python train.py --n_layer=12 --n_kv_head=6 --d_mlp=768 --qk_norm=false --attn_scale=0.177 --parallel_block=false --init="normal" --lr=0.0104 --beta1=0.9 --lr_head=0.0108 --warmup_steps=200 --batch_tokens=65536
MLP neurons of a small language model. Each row is named by its layer, matrix (up: input weights) and neuron, and shows model dimensions 80-175. Each number is 128 + 24 x the weight over its row's rms, rounded and kept within 0 to 255. Numbers have three digits each.
After each neuron's rows, "fires on" lists the tokens most often at its 100 highest values on Wikipedia text that the model never trained on.

L4.up70:140148092165140168151100098159096129149173113138111134105137138127126161144097127148095183125117101096096110128125132087130099159144115137113106111140102110094126158144161091131190163104122147126142153162137103119136128082129122129166086094108137155093137167162123141125162151113172124122
fires on: "| ", ", ", "- ", "was ", "has "

L6.up261:097170132048151109127105112139120188123110133106148148100034154115105128173140140106130126134169155124157110142144138139130119090120136119127106144121141169138122072139124102100106137127110124125184143141099110106107120109135147136142159110157125116127132149152129117128127112169138142112
fires on: "| ", "(", ", "

L6.up445:117149132146108085162122123114120119154097126121115132117185087137110136158130143138104095131139095106122130125120147164100116151090117139120112103150141119153156093119162143125096123167086137149082156094142112146155070149122198135162147117118103135163108119177158114142156136139133090122
fires on: "and ", "of ", "Ros", "during ", "Mar"

L2.up361:131141128157183115149122142146163106118139089128146121144084125133085148177125097128138109120108142097140103123133136176070116097142079135129106123175120133152138109103147116121062110162116134125105114110139094129192127141109098167150121138098137170144173175114134137122142169131120091070
fires on: "ist", "let", "et", "ut", "yst"

L2.up458:119115126120131117149136110143119104150146163124115069112139119109135134136095105145131145141149119135086091130101147062128125130128086133107114096099207117129171137121145117110112112135140144143122117160092112129170116116125123096147146161122142120129121097089145128153128087147137131139
fires on: "o", "ew", "Red ", "ij", "Y", "od"

L2.up431:105136187086137100129102129149142097078099089170128156121175110125156131121150089126125120083126161153088151178128109114162115108083171138115095108162141128136088125121127151105122116119132133134138146149143128131160093101102157183104095123140136153142142126119156119114166141119187143162
fires on: "of ", "\n\n", "is "

L6.up178:133117106113172132118154085158124177093145157116085147154076121154126091105122114137130120120128119143151108091140166140091134103134106126118173127122117123097129148123124082165131139149117140134132184140126157114110120121153188134151105113123173157125118136094150148126103154081155138110
fires on: "of ", "| ", "as ", "with ", ": ", "by "

L8.up568:137170126116166111145135157092080103110158145107111113145131114106124130163114116151146100193118094142130087073160116131132118122109156094127092142121179175134115101112129154167116092133099144149162142115140144125115124149089115119124099139132117119089151139097134133127133128146112113154
fires on: "N", "n", "an", "Ken", "Tan", "Is"

L2.up659:112153126173140089102172114136109149131099205082135135104142164133127122092105121150123120121128125140108147140140116118109127117157068125178133155104082113111107131159150135136166137120114098112116112179127148131128105138125128143130128109123096154106163125134125134096140152158136157119
fires on: "===", "| ", "(", "or ", "=== ", "our "

L4.up619:134128146150119131118148152169106112153166122115102157110097123112120143145151191169127161104132116133110131133125139113107134119085094108119108119155110093133105105113179134110125143132135067127126111170146158147134133095124153140134110143083106146117148176135154119064143077139137171125
fires on: ", ", "| ", "/ ", "both "

L2.up756:090100133176151160162089124137092136122139111123163156156047104128128168122121118175137120126124130112087147114133157127113112107109148113117164129134162119182095111085153142141086105085122126161135141111111084112102125121120151135111142124131138125113146131120166143120123142115117131091
fires on: "st", "m", "et", "or", "let", "iter"

L8.up238:142105121175103108143134115115102099131139181141173089137138120164106160086102134125146109130152102130153160118087132120117142128160111160116106164135128109113108128126166123135163138115173096186164123122155136121077118103094142159143114140108135090118114128093099122161116090113117150126
fires on: "who ", "that ", "a ", "which ", "an "

L6.up310:103140113111125129127110151126113144130152157094145182111090140101146158145079191146130146125112145125166116098151151105091152095103089122076152151142128142103110096140161119147126130136111060144117135166148145154123131120151133103088129134098150141126101133101135116129109130122155155080
fires on: "|", "% ", "of ", "time ", "ers ", "year "

L4.up523:101177087122164142153128128142133096171121118098127155146101100131134147134104182109098117118089121150104134121130087116096134121132147116139164131128125095095124108143143105131181129091111154123141138171137106147105091164138098101143115118130090097129119130126159080142098163116126118111
fires on: "% ", "and ", "or ", "1 ", "whether "

L4.up317:153122118093130120136150099135119127105160156115119117153150117103166086159118136129125137123104129154123106107123117122123154106157098128127100131135130117099133122182134102172148148099151140158117166124145121092125078143069107096103114115156085157154122148088119096134146167119162114100
fires on: "(", "% ", "or ", "average ", "/", "and "

L2.up31:113117140145118128156132172134116105115157134138117136129150170138110161145111122168140122160160107140142102122151156153122150101146162161129091102124110117144126095099131123082131086094124089117177156120167113108118136100113143129127082113139078130125109131137145176150148128155110137110
fires on: "-", "of ", "ing ", "During "

L7.up560:101104131127113133142123150177123077102114134119161140171154101131117164128158170114074146135124106138120133157147095135120112133140132119153140120164173152139118120102102151134121127132090093120126111155131158096088129146113163151104115117173115133136147115116138144143092096118170135129
fires on: "under ", "st", "At", "ant", "ret", "et"

L6.up64:098136136130130151110093106195107124153084175150164120106135148119178087121118159163140151135144121148130161130083101175106113111164092095158136105111090123113160140136125127171112088132131153144133129140135111126115112092155109124114108129120104153148130108147137103091074114132177114111
fires on: "(", "| ", "Rob", "footballer"

L2.up721:112100180089140080163098184160093141122110162110171115133134155109112159157139124130137130144165098092139133161156158154121129110092130129067102085123107132125108151145113062089126098116137108110162113113146084101141100151115125147142151181121139122135126124130161165119140123114150132091
fires on: "with ", "of ", "a ", "ing ", "from ", "ating "

L8.up747:129127094130108149124153104140125165135160156084120121132127128193143142118138141131117158089141147147146098138152131146124146100149117124103073114138124130143124091118087145091152143083157135123090184102110126121099132104142105120116120167113135152104125136115102140134069127107118075107
fires on: "C", "E", "R", "F", "N"

L4.up594:100106085105106104115054093123090140123133134127183129152115137086119101142125143114173162079132127186139105135107141138131134131129146114133103154163100124101125106136116098153131143129123086136153144126109117136144147097092115168131117115127172106112143104153154163128097130134119112148
fires on: "|", "| ", "them ", "about ", "such "

L2.up347:149142177156135145116149134116131131100176149089137093124139158116111172139151156146109154109167118120151126112141153135154150114100110137106127126159150122134102137135162138085083103124145101104096078130114091142093189135102140153140135128142097082140141129147130109128147158097137110120
fires on: "– ", "| ", ": ", " ", "/ ", "— "

L2.up470:114166128102118121106097146116150108163143110183093117130130137125128111145146082171105106166128187144086113117117125126091125132141128155106129118165135167125112107099109098105140138127164139127078104085084109125133078149140149131102144095104173138131094145153150156101176128139140146127
fires on: "sc", "number ", "execu", "Descrip", "ym", "Distribu"

L2.up339:125132160172132085124141111160148129115140119131131139106152132140128139108116154155115163127137165127112101166158121100161099131124096158138117175101147105061138138192078146112170109132128146097104114155099147147081090141119111132155133152128146119126143158125100129131173153127098129141
fires on: "is ", "(", "went ", "\" ", "=="

L7.up680:157112124123116117128107145148108124154152176133129099147134118137159151110136126117103105181131153149131097169123108118168167094130150117080131156155080125130136093101134154120125075110091141125184165091115091095145156129122141133111111098120089132093108086148115128137158191136132147176
fires on: ", ", "), ", "ingu"

L8.up475:173119126121120140144124129148119117130153143112157105137112126106113155151113107064120098122108108134152137133104109130135168107135123176139124114109127100151119159112137110120127093099078134173124130137137076129161103107087122138137151142142142107158142137119156134111101189120148121141
fires on: "p", "o", "e", "de", "ch", "le"

L8.up7:126138142111128170147184142110128117132112163126121135096140117132115090138065130115122153142138147107127117085154126090151142114140152128111082126134144113120122129119147116104096123118100085145155100103114118107124113126109107139134111105159166094156181117157144152150089134146165126123
fires on: "an ", "ers", "National ", "en", "wh"

L4.up360:153137148155140117133115127121121129125091129110100156090118134125128130144114144094146131115129150136097173144126127120107091117131090114160131120107175124173170108061169181118116140117130078117161081143078081094106082189137142150115116147113119106126145165132133129118152118097120147118
fires on: "(", "2 ", "ic"

L2.up296:129125121151112161131116141117124109137126153158124078124112170149110175123106156138119103132092121112165172163080117104104093120124080163111123137139155137138168109125159136091127114161121147091144108140103156118152136097119083137141115130110098155087156062131164056109143116150125135157
fires on: "'", "il", "al", "sim", "ed", "up"

L6.up327:133107128157132128129120181127164107114125162135148152118114139112137099193098042090117141137120136153115121158152132162132148103096090123105133132129142119110135085135096115128131122138131116143108115098162141096110090129146163123145086115157151198129100099136140137147128115111128134116
fires on: "- ", "ro"

L7.up518:141134146127126156098124121150159131168133170135149120132152101156102109134122120106152126138118141168116154127134132109158167099140066137117100150137105150121117120108106142138119125158199128118152179112112165132175129099155117134132131149135129090131120074122120138127172138138093142108
fires on: "–", "−", "4", ":", "7", "3"

L2.up160:109116120166137099121131097120098140126139153151117109152147120133120134129156108139148116142156151113168147154104114118129154115147137171147137109089115112109132151157115098136158148079112144142114105096140096114141143133154150142120141169139142111104133175120175169115138143097100081113
fires on: "/", "-", "–", "ov", "pitch", "ol"

L4.up144:122162135113161149103091115123144154108145077157163126095120138099087098180168071131148146123171105147151118134124110114160106137156132116095133118121169142105128124152103153100083109112117115096129137104077157103136137151155122088102108145120090120144114128137132138122105127094094140090
fires on: "dr", "Dr", "| ", "Track ", "higher ", "to "

L6.up677:127154140154140122108119134140116130187137127122073130129095093131113158126090120178105150101145106107136146140152128150146090152125127163172151136123058175131117104079113155111119136098102110094132123124077114136165144137118153126123106166171122131118126129180107160145138108106172136110
fires on: "and ", ", ", "\""

L2.up372:139117168168121117145151076163196075151109107133124106168126121157126093129152119105152133136131119103154113095154142110147084089106146123106129111138118151116193099118129138130172139066131158128063131168146140097116116098118108158103113147138098111129123132101153114131120136145135110119
fires on: "at", "At", "and", "And", "foc", "Sup"

L6.up187:120162160108107102148093111145187159126122117121152103126105138114130077122120098122103098157107126112115100155141148153093114135099116130131153160116116148130086092116151145148171124143151181064150174153114130142119157111121161112158111124128093155109144101173106113117171133142097119131
fires on: ", ", "• ", "ill", "unn", "/", "ann"

L4.up35:156091137144150140138129107140105148153172151119160105148119082153082091102165107130121115145142139138106154116112159125125104133113112123102121119135130087142160085165109128119129146119162155150163146162115164119093153055156133129149126115127150136179119153093123093116108112099093193127
fires on: "by ", "with ", ". ", "after ", "replaced ", "38 "

L6.up684:134138123148155114127112158137103132146115174152155089141130075146091176126109120151087137163116128134167103114125154172077114128119166123136136135103114157122097067152162143105122136079083130143147167120114152114125145141117141088098138134183115099112125148113105110123113156151120118161
fires on: "and ", "Kenn", "Row", "ch", "est", "Army "

L2.up763:158168115155111123081151140101188160136092138147158137116150127134087140139110124112120129153151142107134106139139116125139096123124182116138126127146084108078115089114130136106128142143137100112150077138140124119131121111126086145161106128152129140111162135117131150127172120141139115103
fires on: "to ", "Gr", "friend", "ter", "help ", "Rh"

L4.up298:135145151080116151104128165128103169139193140136093119159118087125161127156126147125123108151107152188160157096131161108117142130168100151110087106155140118106119127114120124075129116120140098154152162135084141136131101121090132162106123130116111115110102180143092137143098158129151159111
fires on: "of "

L6.up316:114108115141124138114143153102109146147143080146175199090101135138160173125155167142120129133120142114186108089120158128131104109146101111086083129190146156133135110117128126167145109171133135122126145085141105081144102119148134129104128158168131138166118108129165145163117098082123127112
fires on: "in ", "from ", "reached ", "aw", "s ", ", "

L4.up649:173131179129186134081071121125126158134092118108115127076169082132175145175144156153145155152104142132114117138110163137064091065155146117156103128123098134125154117137107138158113151144076121108162129140150081161133116133120110131135118144092132113152128140070121150160122136125119084112
fires on: "b", "0 ", "ro", "di", "2 ", "km "

L2.up207:133116132145132120138123113143117117160113166147146129102149152186104118172136126149122110153150140137125147111057131105143088122086130109123099154119163127111163070112142152127119111140121141138140175153123175108109090148095125128094134171112159148094145141131084138156109145044093112154
fires on: "\n", "NCAA ", "em", "um"

L4.up320:174082121156121133149128155120085092159124157174161132075129127072101161181160150123157137158134120152180159114142156135140104137103125117094088088153113107119099116113097127146130119132098100159138107115177119157144107121131125089144122177149101122132141109074126141109151111137155138116
fires on: ", ", "between ", "as "

L2.up362:119096147136182108125135158136129145125095098145119102115145079131124150146064114092117113117110110087123115092122151125123148137095097132095148158126144116147089166105141138129092115161118121154154129162103115158124152154109130137100108169125110109100166131116130132128117144128149146079
fires on: "th", "ish", "'", "i", "an", "ade"

L2.up492:107086149155095122125096121133143058134161122121151131148107107086128121139131169138110159144155115149178125125121102112091122155184130152134119107132116105135104110137152110120168140101137112163131103083140084114104149079105127115140119151095150134152122086107142128107190159145104108115
fires on: "', ", ", ", "of ", "., ", "ome", "th "

L2.up16:132111136127119120144141144112147172153141141135119130161128091110138135106186120127160131129137113122134126132109121191125131143148127100114141141155124149090173122117105123158089170176137115122151167133135112081132174057162139109116149078122080128093117106097148138119133128108116129133
fires on: "| ", "ew", "ec", "aw", "end"

L2.up691:113125123142111092115137145137136103097094132133137160137118142143130132152116118167127126111135184150145149183121124096107081090117122120119137140158080131105101159115114121168143136127132106123114147131139146131137140131126105131101107111139138141174131137103166102087114149147111145155
fires on: ", ", "January ", "to ", "of ", "March "

L4.up192:154157153123108145143101108148182104123166110098170112140141157130107128116153143083138135093146145135134117181124140105134155138189128129123134162148136165132126093127169153138083106133126095123109100159113165111106122093086110138102125112152107096127132142107128113160104125143105115143
fires on: "| ", "we", ") ", "ade "

L7.up373:068129092115141111110150130113139156107120114106097121100180104157158124118110158136143141184135150162123134149098082116122105134175136170126094119161122109160151104117119095147144135135131172115166152123142167131157158110125131150138106149137123152138128158144136138162087129158119113104
fires on: "b", "d", "Inter", "tr", "qu", "en"

L7.up44:125144137127141161124082130125137162140113164088086112087135096119107110103109124119103115123142146138144173090135121100106106122103150146113108129091116128096148165111117111116133135089123135120174112142134159131118103104122097116115120120088075117152116130121154139138079119160126140134
fires on: "c", "qu", "wh", "en", "l"

L4.up318:102150096139096154103129129138104188111103104130120162082097114106140086130131126142103117110081113106141109134125159109105097134101122109155122123147142162127128159128166103148166129088148136102147111118141161107155112107142142099215132162126130143119139144095152120146109138139130125133
fires on: "by ", "al", ", ", "with ", "like "

L8.up318:148131159146127101159099147090111135118144102128145133130115158110128131155114148096138113133144195129116131093120130101125149160168176109132137112116101114171177130117122183121099140135112139089123139102162086120173094138137156102160138111091125105134112117103116122113138119095109116133
fires on: ", ", "(", "and ", "in ", "of ", "CA "

L2.up135:138142176086162129133149119144179130162131153159164128107129106089126151104137118148161110128112104109095145119136135128128068144126091151142105115128084147127122130170133115115090160107090089101146145114102121120159088150131114131110142123132145142171134138153126114089111145141115104135
fires on: "al", "0 ", "al ", "3 "

L8.up98:105146130135128118147128101147140103076154135098159104099114138106174122147120103163142147118148098138150118164084172127094126142109116159117072130145136130136115130120089107146118158122121135138126128133120080098094150149133137119123152114076142123142132169106107103142131145102135179152
fires on: ", ", "| ", "(", "and ", "o", "his "

L2.up509:130134132135129129113134122178080082122128124144153157126111091091122124115117146148099170127100143153128134093124140111143121088159147166127113145111168158106098169102161115165139136126096123160153172113147162149108111104116093164126185153117138098113129088136154175154137142141132117143
fires on: ".", "em", "^{", "×", "dom", "embl"

L6.up663:112127099129080126105126108137147103117116139117160148125165125115149150113105122103124128130120123150117134142166151126125095101127147158149159145163136132131175147128109125203109149109174143123148194165130088113099152144128137143099124139147150117081142133103074162158080108131076085118
fires on: "J", "to ", "– ", "j"

L8.up637:128147072088134132106163111078130155146142135142133165083139181109141158159194134145110080113157131139105109138115118141090124130181080137109091132150167138156118135154111121151118140104151115107150131077127106159130122152142126185136090128153120127121122114124118155108143159092170113162
fires on: "the ", "por", "ina ", ", ", "u", "\\"

L2.up445:134128109149154084108139113123145134102126097120119123175108121105138147159129129146107162113086124130116128139109155125094117133137099174211130187159101135127111122118107136125097144128108127112104133119152133111107112156114101135136145132173116110062116159110131160150115085128117109094
fires on: "\"", "'", "^{", "[", "round", "s"

L8.up210:142067143135122102117155116173116128100118182105113109132101114129155160121139115142118153129122092139158138143153111122123102189100160113119109079097132159125126116137100123141126087146114155157171153093138123162108093207117110124115110135120135148114116129142134164157119129110094142139
fires on: "and ", ", ", "; ", "/ "

L4.up505:126138142151142120103164087129137155070114158140138185136110104133138132108104123145103092135132152103111114165085140110134136189133158126143126132160117148129136071135141092101090137115096136115155136108174156158152119154097142112126071147140146114156184124157129140139093145129146110150
fires on: ", ", "; "

L6.up32:126097133168153132122075156150105084123186144133103137105077136127125131183139141090116127133177157128159102171125119137154151146097133157146145150075104116124161129154125098134131141153133193110131162091147119122129113106113142130095110141123100155118120112111131135118109149108085143147
fires on: ", ", "\", ", "qu", "), ", "in"

L4.up669:142145080117104154110139119126095168125107088095142125135147158142126168089123130174152132082105097173158140120078111083119149124150086152097117095170099155165125154123131150133123164140091135103196128120122128079099111119116101122137103140123137179113114095155152123128124112126136119148
fires on: "–", "-", "6", "ing", "ing "

L4.up643:116137113113146118134109115110076122134137159131116107097156116119113146169112153150144144116108141117120127114105134157141142110115121108110122135101107089154141119133097126089113112120099143131120144143156107126202136157115094147143084138107130146086154145099125126151121102087109077157
fires on: "I", "an", "n", ", ", "E"

L6.up708:159132122160145127095098114124118154182139138114156134105133099103127165144132081161117190117137113097148133155139113132148073080119143154119119161136148102130107141059127129114121103115115107124132148154161160153098105155113162087135123125098091118089155139159156164124132112114131117141
fires on: "of ", "and ", ", ", "sexual ", "in "

L8.up705:110104114110139109108142129141123126114090152108142072118148146079148138136131110133181139108139115109169108120118153144090097109110115183088121130160147161145151117127134160129113162109098149132113137127175104075163119150133121087161143108127154157147167106087126182068129115109086132140
fires on: "6 ", "0 ", "5 ", "3 ", "8 ", "1 "

L4.up214:144125165148126121102106157152152109136152120110104109126128110120172108124131130146126153154176149099126119156120092129129133108118100125124151170104095148139079093111149099125134126135141111114107131117165144133170094092121130132114148102133080082143139116121123144180138125109114109161
fires on: "Ed", "life ", "est", "In", "per", "in"

L6.up314:135108143163112142125155167097152111146184189115132110128124103121125119152089096073098158122170127098147121163149136127101103170128150116093140105116121110123132120124142145090140131114118105131101183113147133142112093174164147107105122113130158140129129151180153096123148134137101112130
fires on: ", ", "the ", "and ", "or ", "-"

L2.up176:174114142086144154150130134079109144131144088168171121121129133140165136115122143123097139137135141131133115154071119099156159131127113162181107171152144108097122091098164112097181099102121113158118134112091118128124123134144110126168123129141099156138117130144143115145100155113121133147
fires on: "–", "-", "amp", "pick", "es", "in"

L2.up214:145134113091147154093120095109120140149144098154121151153109112121151145151115123192117092133149155143116150164111113137162087115144152143120131121159129152102165111100126158115068130146100160180096135156138169178102156101139133098136089126109164149133129149107125155136138104135135138154
fires on: "to ", "\n\n"

L2.up554:163107125141127139105123176131172146087146086106126084150118105166127138158140188110108149125098119104126103119109138107111120171134082134117143138106136130176145159123105117121122119139131128165151134133135096121118130123103105107149160181157189108119132076077160115140113125117082144134
fires on: "se", "de", ": ", "sur", "ure"

L6.up648:170114126157093139133102166102163124128129099076139125184158104114156127177133118135155144103123136159131176127107132114098150130136112149074102106138119137136111098116142125141089128099120107157090116167090158129113145156116127145114107140109146125111155108117114149116120132165087156124
fires on: "z", "of ", "s", "reas", "ne", "ers"

L2.up72:125113118126139143121146109052105115136082152139118117156128160161112131119086137120157139123129155131098128113081163080142124154166144171098112102168138131107127084127121108145125144164144160129163102139134137121120124122140135120124102097126115142162134171153116135084159101121117114142
fires on: "-", "–", "each ", "one "

L2.up503:142106127122143119167132150143155117103101128112140139127148104181141124093087138131130166138111114096085144126115105114186104171170107102148153102154089139148065123119153129093122124101126120102141096119134085099141127140104162146140118161151106096131147128129166156137111116152129128133
fires on: ", ", "-"

L2.up750:131158157117128130088136148145132123152139111125107137124137110093123138137147145149125091153158139146147122135130133120107099101171100170135113114139108097101122137146129156137109122167121131172107074093099148131134061116131129124113119138121163173089076167091154149146155150142111179161
fires on: ". ", ") ", "to ", "ts", ".) "

L2.up448:117117141098114119161081147200178129135116099169127134099143173161130119137176122112152108113145163134128115152107120097136128128117190149154105135132130148161103108082103151158128121111149081147133137115105128102105121136094114129116114113109187095157135125152195083150118099100114153106
fires on: "of ", ": ", "$", "age"

L2.up613:135085131114164137101121166157131133127103118115073131119120104112093152104087130115108133156091149101129123152146120089133113083105171111090156115092121158114114095089118140143145176113133110154113109126109066152139146120109117118126130089121128137154132112092124139163154163147110123146
fires on: "ch", "th ", "life", "life ", "style", "scrip"

L7.up345:139138134125101131115089121117121109176114119083119121120112128122107159140139143121150137124119137128140138150149105126126092136111128139100153169143119158083073133130099145143120118109150094122127135154152152113117126138137124115106107112123121140106139104134120134131093124164089062111
fires on: ", ", "M", "well ", "and ", "G", "St"

L8.up676:167134103090121123138138127144108150121112172127143131130108149139150121125125110141095088162116150124114178156151144112131109154131131126091171134111156174112140174143124156147122135134107104126153101163135142136135108143134124090142083134100105117103146132114192134118067106121120128102
fires on: "1", "h", "w", "6", "y", "O"

L4.up379:124150127102106149131135119138142071163115143092129181136131103112137086090135146136142144148093122094139090138130127111092168083113110145135109129139114141132157116152143172123167100141101151110137118174107135144091175180116164144129100180135135110119110118088139128139099166160094112146
fires on: "of ", "(", "for ", "had ", ", "

L4.up526:131155167118135132151127160122128116132129132113141099115092136143166132155138111114120105153162145120173185125114142154114107133146180121120128156156109096167079123101121121131129097135142174143125089118162083124125148140127117114121172070085102123129084134116126089114146134128096130107
fires on: ", ", "and ", "the ", "| ", "-"

L4.up101:097114168073112092131165102133132131112099138141153103094109140115078142152137142123109133164162151116115114177114122131113145098164133155111074118119109175169135100122150148143113094162142134134140105149106156143147102125158177109146131168156123124102107122128167150136111090139096120165
fires on: "| ", "; ", ", ", ". "

L4.up12:123085161148169075101137104107086134160162078139146106149098105119143093131175100151136128126137168135097122127157122099106141119139143102114119174128152161161118128135150128128145108111107150122080104151156139116141120116154096146166103129159116142136142180124128116115146152129088114070
fires on: "in", "Mc", "at", "ab", "ob", "and"

L7.up509:102107150127113168175140139162106143122166112129140124154148153164098104087151183098118121086141149124130111095118094121110130174153125152136132126114115175164165085161132134091098137124073148100112128111151133179068157100097153142133143120105125135136137120184121133123139157176150121141
fires on: "South ", "New ", "in", "the ", "Indones", "unn"

L4.up545:177118100151162116156103117145089130112141130110137102149124135141143146142111136094149145148138139111125164095172104141129105143126120132095151139140152107139115093094118192120116129125122110171104142131146113119147108108113155137124124134125109131132159144078125173150112118106153122187
fires on: "on ", "|", ".", "ph", "15 ", ". "

L4.up612:174123132121141074124111127105083138110107153103128124131090091104138081140126148131138158150113143129112158132108134148083114146186109148115156101118097155126144088142130171120162134165136107100106130180184117126102157154119120135149144108136140103104092103100097153124129107147118128152
fires on: "| ", "0 ", "port ", "3 ", "ports", "2 "

L6.up582:144133126131155105087137131127135143167127192147138102123098174131121150149154091097131097119150128119125156128118111150139082116167147097127111135144152131126082112106098125115153123145134115120162177152154089111150110138124137083154115095125118102099155154122158103113070164116142162154
fires on: "and "

L4.up26:154146174126109082143144148163126135087126125130153132133099104135101114160124134153109083077148146129107098102113087106136110171100202166130132162121137129132136103088136136130135141132126095173125091094119144137114090114173091132130097086137135121122141129141140128102075138123103144186
fires on: ", ", "where ", "as ", "6 ", "which "

L4.up381:112173128126135148117124068079120125176133148125122132140096075133174083123080116109119134151135111134150122101102094158103108147155111140107113097140104169078092161141140113119119097106151117130102116121080149146104144187150180102133121139126112107124128128114141122161145131101101150150
fires on: "| ", "(", "\", ", ", ", ",\" "

L4.up414:129171144138128085109139136177114138099115160140147131103111099086095117162138148097114120136089139149092165109141119119127155103141125077095143160117153105144168122075131194056109142104069149125164134135160115148138107099107144109124079135148107118097128144124088150126144103167110127175
fires on: "2 ", "Early ", "such ", "an", "and ", "who "

L4.up767:114109138118124145174132135150123104160138126114113126131141113120109099165117171138125109135121152163135133123131142112120140151118142200066107130130105156123130109142131116128103108153105127136156080126152109137158144117153111128082136139103149130121118165114119172071106146113130141112
fires on: "c", "an ", "by ", "whom "

L8.up451:126126105156182127101162118107110127132150126092134085138094117152148119112172116100142100152111124096114080105143147110133098140132157119106120134135128210134127158122132135087121170141100130150149143103126088120107131139124137096142110076141130151122120118153138113121082116146107129112
fires on: "and ", "time ", "but ", "-"

L2.up514:155112114175097117132094116140164135157091098142187122136183163145143134144085098124133116066146136131136140107158141136114093120129168117139098119156108121131123109126118130135128144140146144105141126102162127089138157118123150110112142107122134105111107149131136112189147146131115125138
fires on: "to ", "&", "could "

L6.up630:114069196089134121143101100164091122128098120167138120101089125108144187137131136127130140154125169144144166146129144123120142099121080129128068166145093130093154081119166123149085115151113125166168135140136111135128129124145150117132127139128097090110139121133122145162117095120116132121
fires on: ") ", "Votes ", "0", ", ", "0 ", "oy"

L6.up454:116108141136160156145120162142123091107144109113173128080078123120122112112139138113133082115117150131148095151096140122154142135107105155140117153123133109136172114139136105122078180109124136140139151134130095119171112125081113124163130166094126114147130136104146134144123120146159141157
fires on: "-", "more ", "most ", "ally ", "rather "

L4.up194:123157125167133118113130138093140095133140084132131141122138161115139122093095123100158152131132106129144171106116130137119145106091121145103131131145087084194123129120146126129141107137133109132138135124123127136136145118137143094127106117065141110127131103171118146117092126157129124096
fires on: "of ", "ers", "s", "==", "ster", "ts"

L4.up46:152128151104126155140143133095095111077109101126150104112130146147167137163151140104106175137137121145108129143127102103118085062165131097133111151127137122131133137163173128151137111149151122162167113144129182149135122118168124118139144109151068127125130110083111129136144141118117133149
fires on: "to ", ", ", "–", "-", "and ", "| "